Weights of a small transformer language model.
Size: MLP 1344 GELU, 32.3M parameters.
Architecture: LayerNorm before each block, rotary positions, biases, untied embeddings, normalized queries and keys.
Training: a variant of Adam for these matrices, 697M tokens, 5927 steps.
MLP neurons of a small language model. Each row is named by its layer, matrix (down: output weights) and neuron, and shows model dimensions 96-223. Each number is 128 + 24 x the weight over its row's rms, rounded and kept within 0 to 255. Numbers have three digits each.
Before each neuron's rows, "raises" lists the tokens whose logits its output raises most directly, leaving later layers aside.

raises: ".)", ".", ".,", "o.", " years."
L8.down1180:179146120141111141107143090093137122108148089135118188179171111122079190096111118083134089183106131150150123147126131095153134133134133117154150110128161106139115118171138097107148114105142134140132108117151155132099140118084072101132109087101168116125166075135112146140134142081133126131098129099108153138119150122132104115133160132107117070149131113126135108085119113145118136150146

raises: "$", "\"", " and", "alth", "though"
L11.down717:144137116155129088108123112092128167134121100106138129183138121134141094125150101126094138157126108114129135130138136105130151154174097162149081130133120121130162103126116143064138109128101104105088154123151109127142099135137144130160146121126114114164142170099094154127138119117148129123119142097150117167104149109179163113140059118154119144128145135168083121148158180139115096151120

raises: "igital", "alled", "ouble", "augh", "ream"
L2.down173:113097133096113135146131161135155165119147091156112130164122124126132116119092091072136116119147139129110133157156109149120096096163111129102115123190132137142153125137131120157123162107082120120107144120155137154116099129126146132097117081129161148120124096160068156125160087137100174136111138097158173140100131133140134149134143105095147145138173159114093114121145130093114132140115

raises: "iers", "ies:", "ies", "ies.", "ie"
L8.down438:166165055178107136120103158125150100099139135121097140142118162131103089180138177119109156127168149175161118080147115153092141145075141089135091089127062109196079153119162183104128154103135124072118131145139153140109142125100119126131127122106135108127126125109097101092105173124118100163137169100124088142125121142147136120101148116116158138127089154131143120110118130104153143149143

raises: " 1920", " 192", " 191", " 195", " 193"
L4.down666:132134104151140092155130148137092115175089108126100124138153125140153149128144152110097131112156157095154154129101155132107104093115140107096147113133107143142135152150085124112102130144113137139092119151132125138089111145131088089151116161105164085129131106114080066145129158118113142119140147130151139109148119119143163125092142118108164124143122124099133133131128128112171126096169

raises: "ains", "os", "ain", "aining", "od"
L7.down118:155137104149121130077144187115100148141152113129110159180116131130127109162143147089111130122134123154116112158092105116148130073139109066132108126123104117132125121120161146111107150107120134160149103111122165128096102157107139142151154122121158090152097107116154138112142143118138093101141083137132146109149114137116142132076099143148140184133123134090106140140106093106142138127103

raises: "ing", "ing,", "ing.", "ings,", "ous"
L8.down558:127128132131092149128139122162135120116133146143154131048106117136141175111135091118120088127128097139112137124106113090130121128166114117104124153107164143174120131148140102166131138124120119110133157151159090151148140161123152150138093136109164129148136126144127104161094104123117175085105159114127147140121118128114140158122131127108180113101165128122119122117131114092157097089181

raises: "TA", "RA", "CA", "FA", "C"
L8.down1165:140140091107131160151142120145173099088137145156115101114095127129132125128109084135092116141175131102144137155146137142128125142146116190125142141122103106140111155140148134128119146161124165117086124114126140161112122179116133129123126103115155112118130118142123120160111127157124143153098164147121137160113118145099135092119108110157134151112150151105136150133098115159117111159154

raises: "n", "ies", "ies:", "ies,", "ies."
L8.down504:130176120066136096120074110161138154112111151149171132117159113141123136111168125127115156098098113096121177142183154098126128139142121131148131140131126094094119063133131131165094090155139109155115131122120139127153152143070153129124105108100110103114100087160143131147098132139137121130076105093131101115113123164116112141104135102148167144135109172152097146086129132147181144125093

raises: "O", "B", "S", "H", "M"
L11.down530:110163112123153127164119127161141129094143081132117077158105102177150126121110107145123157154149106139118111129108164128153104137158137151144131143134105117162174154134123131114132108108135107130094127134124128105138084092108177127129123107113164115119118157128154143168126148109108121140096132166080133101141108143107184166059131173135173118130133144104090117118108117177086137133146

raises: "ing.", "ing", "iving", "ing,", "utt"
L11.down1089:159129116156100094124104159104165131122128104131145121098138113077135105130087096119132139078149111161112133122115127155151137151124147196123114170137129111140130104111163125110163128136028134166144164108116120142088124115143117131115124113121113103165118156100094093108136080110114098042104094117149154161110126162104129101086138140155129120135166124106118122166112068096140138158120

raises: "o,", "o.", "ite", "o", "ually"
L8.down1038:133159135183074128129089106171104155133122135134154133144120123183099137167091098144111082165128105141142157103077200135094121123146144144156130108126084130110136177117128111148172141087124127117165100158118132130161110119126140124177140126172134132109121120125127139102063114123138120104101129131126148116143074163131134117144143105123121153099136122127120126184148128146107111098148

raises: "ope", "amil", "ospital", "usband", "art"
L2.down484:153154140129150121143145181134143143124067062146089152160140133134156096100159138125139132144134112157125142181105156121135089078117121137109128117115136122131149121151126116090118128098116116141126119153180175166158146166158135105172133155163116147096141150121079109123122141116159119073145095177090111096102110134093110128117122117143136101143123124145099130139127094087152126151132

raises: "ists", "ity:", "iz", "ization", "ial"
L4.down433:103146180148133133124149134127118126086145073133147150126113119095080113151167109152113124163111104130134112156148142106149112127121080224141094154146150132104112108103135134088108064128143128150132129106105123129151122182150080131141157099132149150103123117149122185183115115110105130131159118145126126155134116115124113121143107105115117140113142136139083156104111112107118138152138

raises: "ial", "ship", "ies:", "ates:", "ies,"
L4.down453:131125066086172169101104102132147079115145113090149115164161107169123127132145104128114163130082109153076156099094135112122138123083138117127112155109114167125126110121150128141099147126101110101134119126131210113146102126133092140129124148109092170142127159117115178156142104099109097138124130066122112138100132148111125144158157127093092111164124132132109130159179136134119087116100

raises: "ham", "h", "ha", "han", "ther"
L11.down619:086074125135114124130176099134167109158160106148106103153172119150153103117149156109114107112136156121126108129119101112156125160163158143142136140129158112113165146119137117121139155160118153160128124158130136117156105109117137142140106114125125123107128094091104161129097105160137093143099163127119154143158130132131110121120153101082112143111135132106147126141121116134125148152135

raises: " Team", " teams", " championship", " team", " tournament"
L2.down1128:120113169141149123116156176122122153120143144106176143141148140119093126121102170115149124109116097133133056130128133163152107116117137067115138112116140175139118083120159079116163149123134156152084129159135129145151124166133113132126127126126101132154115152109139133172107121124140137145132109180129189140148119108118162146122138133139120124115130139150140143124154130127120146112095

raises: "ed", "ed,", "ed.", "ed:", "ly"
L11.down112:103118153118105149124155084144105147135121081087122126111138127131160125130152132145108156144188122093180122131108121156124093094131095123117157121130101135147152125127155160136109126138116143129093113108108103117140126125158109166113156108162111125115133157116165127134093140133126139128109130078105128126146082129145122090118130117121159136105111115146150134156121132133127188133076

raises: "A", "1", "2", "4", "R"
L4.down411:098142117105108157142176141100131153112113174146089099084158112110107091142114117147104116099088109127136086096094102121138141101141107143148146130148112074127143119102155118112157132096141153134094142073149156082137117168132174152173139115086115142110168162144144137098137105104169152146133112154152137140165142096177084086120136114098116117134084125109170122165148122128149118144112

raises: "z", "z,", "za", "ze", "ception"
L8.down613:128139146132114120121139142166120130111118133098095140162116164128137080122101129140140140108138084160108101132113132086122143116089106135150122159133151153126116169142102152146106178089166080143114104132134172091156171140161127140131099119136129143136126145118176119117112173130113125099111111151111137128137098175116127127167090150143098137130132200129165094122123087123097161109133

raises: "na", "o", "ician", "ics", "o,"
L8.down397:120143166130105136127174146142095140131107191140131147145154149116124154145140109147150139116097077132113187064159112164125171139106115108148118120111167146135119121160160124130128144096113124136112130168066108121146105136122131108154153097099118076146127096132098126110117161105109132112121104108101105109138100102112121120121106161140110113115147111161121126139131132119149140096131

raises: "ers,", "ers.", "ers:", "ers", "augh"
L8.down162:146146122194102108141127110107155127124159143147130113118146119108131152140147096151128123136139111133179091110118144127129128122149174137116113118139097140172116121149125136107134114119122159105109159108127153145143128111107154078113118121094095137161102097149118125150116134121128110120126105117144119114134082164124136146097124124095160077115148110119119177070128108133139140161165

raises: "ers:", "ers,", "ers.", "ers", "er's"
L7.down619:148121140102102162153087181121130116179093113176148110131143106166127148170135103104146144112140102131144141106085150175147149113123130145141146116083081159148156144126146087102136117099115129077138127143137146105126119120158162138153142103111135127104142118071137140101109152108127130069140157090144117159106080126124126122150111114123100100100164107154116125160114121166113157101155

raises: "is", "ising", "ise", "is,", "ies"
L11.down99:156133099142151127140150143117117136140110115158100148126148138172078146106115100141142135114131132142107136161116126092117154159162145116120131171145170147127085122135151117106117109128171084101113151112156151093169099153138147112157149135108180162119138137155118104131124148129114140128111142122165123111091123129114122111104146126130142119126138137106092137136095118084170125115123